config.toml
num_attention_heads = 2
num_key_value_heads = 2
hidden_act = "tanh_gelu"
lr_mult_o = 2.0
final_lr_fraction = 0.0
batch_tokens = 32768
max_seq_len = 256
train_tokens = 410900000
dataset = "wikipedia_en"
MLP neurons of a small language model. Each row is named by its layer, matrix (up: input weights) and neuron, and shows model dimensions 128-255. Each number is 128 + 32 x the weight over its row's rms, rounded and kept within 0 to 255. Numbers have three digits each.
After each neuron's rows is what it responds to, as a language model described it from the Wikipedia text at the highest values.

L4.up381:150092124167110147057163159134128125153167137172151110141091165138095154119095128134155127135122095114148090159108155131125085103177101134086111131121180140119144111172097109105195124154136154157142121115154158147089165122088128141136122098120159135095153102139147157192119129120137196152195062107155118105159111139121169089102066118107142113117140130161072117162104168194120108187080
Description: Head nouns of named items

L4.up737:141146129124140154164098165077104152111133116128114138093133129123186116142190177241146113107092099149155065098132150074081141149085118135042121125161136082104061166143099121185163147112195164099143124108129061161121131122120138105094209119110132145057192144083088120160131084124097083090139138092129122153145153143104204068112107202156177112106080124145140139129116144113169136119133
Description: Verb or action noun awaiting object

L4.up990:089160123058144154052122158152108125118158153147053114147092153203165130152110097144109084163115148077185088163155124122135148169095155163172187083144127085103129090083137097072127124171120177126136135160096169110154110106084179140128069101107196154163109109058120135188162130124161109130114070076097173130135151102123161140152128167110113115127128101105103076153132158169173123140134
Description: Pre-modifier/quote openers

L5.up154:102151135126106107094170102150159116146101171066091122147083129170094109091103109100137114128128101081123133159079149118155046085113083139087172122093067076118094151135065166135154111127125125118096114130102124146161116169153115100116103109140117164122116160151143094111092117178161148093126091184123114108114051132158088146116178151096188190146150184159133122095156162164122098100124
Description: Before person names

L5.up225:125135112086140165050119172131133192090113106143064115105123131087121124093097217142152092083130095123112174094122147084058097120133082116163121140132131105148185093093134118081110121142154130129120091124091097164106189091128135091115170134161071133173143117229124113191100115111128138105094096146109136077132090123154130136118158130162206116138125153167161097174117089140194137129121
Description: Initial J/K name letters

L4.up877:128119098152110094111090145131085135146127119127143101144062150134121119107146121159101191085090132132157136112168061123129117084145137128117141142166204116169116154189140132126192143056131115049137149095143164109214131113151150163108080047094142143091110171130124146139094134119057163132139139121141127112183164084106123132163120162077102177130189094086107137141183185106102104132139
Description: Title-line breaks, word completions

L4.up584:176161141136112158195154130178070165127118109081167119142119085104101147083161082164085104083102116108148088139105090128149141088092116172125109122138186083130175137137114095103100086129105119104132117127070143132118125144171133055135112150117097119201142090102126095173103186134171106146126170121124176069110120137097152111114114126141137182097170189176148112150144100112155132161117
Description: Split-word initial s/J

L5.up73:058087137163118075157111146157145127155069159092147143138147122120151120100172107105141164146090131116178056130168199089127141120150150121123142174131169062164085142124124105089136127138147114174111182152120149102113165159133144125126160212063139096159123120107194068112143097092105192140132114069157129174129036097149174127165148082176131148134070139116129064131110167096146140154132
Description: Verb completion tokens

L4.up790:099170103099115076203098130146118138105125104116119122192134147133147144084153142103159163144130167162128138127078125072110101091105115139141144135112121139091127144057134103169142135158141082112171145125162139113141091155114060187087133132154155111164183092108133117187099145128167170111159125160116097101131150111174136162098144201073123121086150134154112134128195127083157113153138
Description: Upcoming number position

L3.up878:167170135186117146133120088121128134098149185159134140110106173116109103174181127156114101126146144106180148132146127102175154137208086151112134179191105099157142103102070124143121134153134118104132137132152054190123123124114138106078120150165152188126117129116195070120061120149132147142112144093127132088092144089092050115074080122181150085131115081137140083104071112154107093140158
Description: Leading digit 2 in years

L5.up744:132093123042139131097132083069149126139086132154093135160113157177096193107126144155177103082114146117131156115129155052163118141088104153158126076125114112180168133167095115187173052134175128143144174138108127110149071124101105145132115130112125137107146076150152115110047088112025142132150063129119125117154116124085172150178148115085161108094133136147066133081174098151149153163157
Description: Predicate "the" and name starts

L3.up672:138093097063161116093156100195120095067137167160161097125094161149137103076146171132097118081067126119076071180082145192190142122142106092155122137133128127111181149136189083154106148176121122163126159191191090149105105112135125102111118117134130126145125090146159150154108100171185180133089124142085130183102177151161120151134130125123115118027107140150119100151099172131150084164106
Description: Paragraph and block starts

L3.up298:116115119138095094115132125126136123176135177130136172174184144107065147141157118167105101137032086094184047115146155130124121173153141109074162163123103152074111140185130111124120095089132169152119134126192135133162126113112088154164083121168110141083075154128160121119085181138171118180162099145153160107184159095141099153119164191156139147126104135114123154114103135136109129150097
Description: Bibliography list bullets

L4.up977:082144117148128125124107158187145114120094052161116127129141085094117120079108128156103094132134135131151133113184160163173173076144191127096166183121128119181083083130109122140120139131112140095167111188119070103113155131139138131109168123127144141146091062143160189150110100040115124138105162174152146072185144069165071200083159149134119153044151140133188108090112073081152113138118
Description: Digit 2 in years

L4.up686:113102072129133183090103139132112161241148074124143082153104143197178122106143121142145146079154175116129144111128107057153143141127105152090159105120116110073211104165165127136087128106157128132120145179104116133124137114158134137083110159136148130115165063141103134092073068087154077144144093069129109085176105135123177142124117134121146142126137094115135138123102110120161137163184
Description: Definite article "the"

L5.up837:147129147109115156156116086116142167114131101145137107180140152112124134104135150146144176165119130160181095163144184107083115141110149100073155073092070141133126142131112099108050067122165117132096090124183102128069147125120098104119135155118149166133105099126119115104180136148131100121127145154091166093158138112097116154121110120025084064209099114156097188128153075049106148106123
Description: Ordinals and table positions

L4.up894:149158178144196148133113106084058114133083128168155099182158118150098128147066132086123166125123068133105051162116167073166166051128112118158142142110118150117097171128161148129153065107129067126209142144138170132190119138137074097129188074193173168106098118144105182159129076132143128148194095124148162091154071123118117145134161113102104073177157100157129100093122128171097103104083
Description: Relational link after person

L4.up51:094160086129115138085186159156114146147157167096069138163164164093090211104131092163088126140109127111093105146098126099115142124123076159144130122160087137085056174154177122127114061160101157114089141148084189119156135089113181089157122137145168096158109113102172125149082139135167153118103230133166080137152150095077167162182172049093083084158082142152132144083085135128135143153123
Description: Wiki markup structure tokens

L3.up7:105175115139095139074161134125141057086115164080134140111135133153141133167156102182134120072135148090168107144105129115122133155081105058103130117118138128154120110139139091127117127127117129118174123111140198188098116140076140140140083103042171162138132118090147138130136135098083149150183112191111120209135114166110103133127050099142182096123130202109122129044141115159176097124123
Description: Word-final pieces in Romance names

L5.up881:122158166110121094136147129173093052101125138121119120133162193143086133077120110089154121121110072025124177121094159152095146123157141133131145114180093147135149117136179131146134082138162066094156187199161175173052129083183112197160104170113147172122068084123156035115135151150107100104141135107138133146117124110135130110202118133138067155133115165123153090096127085135121133095097
Description: Word-initial fragments, list breaks

L3.up885:120109189103180141165168133146152100105087116168131107132114129112044116095140152151075081160046137133140123141168144137105155095128119130136139083109095119079130165176092093135073082068086108165095093089174171101185152127164114084156115179114110111123130147145140133148172114165097099174136181193145161088153153101131099142098099133116122140104019142101155200133115179094152143132122
Description: Start of a new clause

L4.up799:112135149161086200092084113152075113128112170161116117094098133139152107085109103143162158150074098118116135130167150176092140155179153083080102136156096141163145196100032124077167135161092145089109116117130111083124174071159129175089147224077091096139092119139172133151178115165114154132095115127141170177120078177110136105149127139120112064134095158167136142129059121099168099121112
Description: Pre-object relational words

L3.up818:147170180128157127205153111096099163099124105200148113128118092090100104109152104118122103073144087103079176202078102176125093138056113147105108105183144149164156133120102122139108161171109141085063141183116159117117123134167117083090163090173137070128111184066119136116146135149135112115149119165160158064131136158165094128131129114168130152091152128112150099125078129255128145134136
Description: Word-start piece after hyphen

L3.up474:078119108129088129154145131139101170134112142150126112175124137099080110088178092146116137088114080107124118100139157149115173134130120125151151140105131168173113082125134125087114105084060103139173129114107129152094110141067140099143129093131150076198144171110106072091082168162113122133098178151156048103125148090089122076086109134133172126076068123132163144139141147198127076205095
Description: Heading newlines and rare initials

L5.up383:153166184066120120124139127098171170142097070155092183091125101083077165125073126108148097158093098155165165126111136083114152146072072084118113145154088110112138111163135115160157120114130107097190159130130114127173100180062126140111097124139154139116138174142117098075127163164166175110160120095066192114123105112128106111170093106146122153061119137133108187127099137171093156158171
Description: Split word-initial e

L5.up971:089142158141133061066105077124101106151145144128121123138108124129151113109115168183151156125068110151125066168157039102157113144115118087133178112182163116140150132155122138114101190123151169166157134183085097084197085143123122180103120120113169152132106113130158102142082173186165141068110103122143180085136065070154090155129154146095090185158145189083111105131158121175117146163134
Description: Section and word starts

L3.up254:121112162131197080127123113149108166186085149054089089171108090097099127116144119119109103142166101103156079105138145132094135143181172174131149109166164171142136127174125162099111134122123124118153099090160137154195162147173085109068119126114130175188145064138167117118156108186113138098139131151128181043137113078121079129093112156093197112157108144147117163122133131132116149082080
Description: Determiner before role noun

L5.up667:088154073160126048087159162159107163181132109123125226107174146115096136137111143115142080139169181172112120161146157200144136160150105141114052088109144089117130138160136104067128141122086112114140158141098168132109139133092229095154186159111132164146134111066128085149079150082149124138126140110121127149032127123179184142145054147171156100154143087111132126103117150071120122199176
Description: Proper-name slot predictor

L3.up1023:087132103103174172116090108147169107095129175143123173173104076104135147093192111173100136124119113076125121046029137140146119111120139154098125121136108128053134155119139134144115117133133151171102187108155168106088121070091116144177137142124108091163132127116102083200110134151202161094081159183179112098130135096085146119164120191125173135080147115112180142140117132158129116149159
Description: Field separator after labels

L5.up558:092152109120076153111098169100136070120128108086136195115145126118152159171163111113155176102131097118169102131124137122096109147089099111097141155158105150142105147121074107166136186135159142144152107094142134188135099151201170108065138172110151140137140135098157130161109114108125157078121103145131099149161156120089163112102096144104124132172120127169142128089144147100154068128184
Description: Mid-word verb pieces

L3.up594:104148055166112152148138185137100092167114158154140115093107150148126135156135135110119123167138140106141148101175164123173123177104127113046137140153144146128152155145125080167100144139105153176044189155147167151079167128104124106123185143095092163115168162089130057179132091156151131108098168129110102149106211187124170059154141127102074108172144096115139088165142121103128134095114
Description: Verb endings before objects

L3.up424:091138112101093139087111164070098152142107174135199143133184151134168094137176094124113109117124094111184112145165119077148128191204110138096164178105172089142081094177134120146074178152167143145195167114075089171176130128165128153086180154110133160080149096124159126173128080117171129140172146094128112142172131065175127130141107156090086153139091123109162127127143130166112144109147
Description: Verb stem completions

L5.up372:135101151158080111154153087204156106098090123097151127143147137112156067140147132158100108127143069166119167102168181118119141138113124139127100136142087166122103073142117180156138199088133067150145131121061123166127115129141097111105087108203156170128144118067119090104104145158163118122147101111100159108180174078146114129132122178123117108077173129161158123172179140188077107114211
Description: Foreign titles, year digits

L5.up743:110083136129085166114160050127124122184073139071121115132171158131094126121064166121119124123099142157072101128154127160174140163159120141081150095132084088136164129128114115117122192194125177085103048110082192143157145133080099153156179065144138122121071099133153139190139138139133156069116127134146137131103131139101155155112060083133112116122128123128099143110037132119183131122156
Description: Noun-phrase openers

L4.up415:167135139069113195130151179101126120130126144127058121153100154147158102163121111130121157099131084119131148127148192123120093059135095128127161083090150096169086136123138096127083096118156071155143144118096065138114139142156103076174157092044093131162159179110122159133115121119149102105176095086097167101120102080111109144176085076125161084179159156090133094067155058158119107134147
Description: Mid-name pieces, pre-name words

L5.up136:115119118168179086130101106143134183189117151083149120156132135101140165076158096144085082149088125119094144114167183128154128132123113144121126131146173127116103073142110115123142126097160127131084112117164107158087158119104059127160136107114129110126048171090143141114116127040117168114156160161126130149194173156148121176166093136136119115099103134134123156151120068105212140138185
Description: Work-type word before title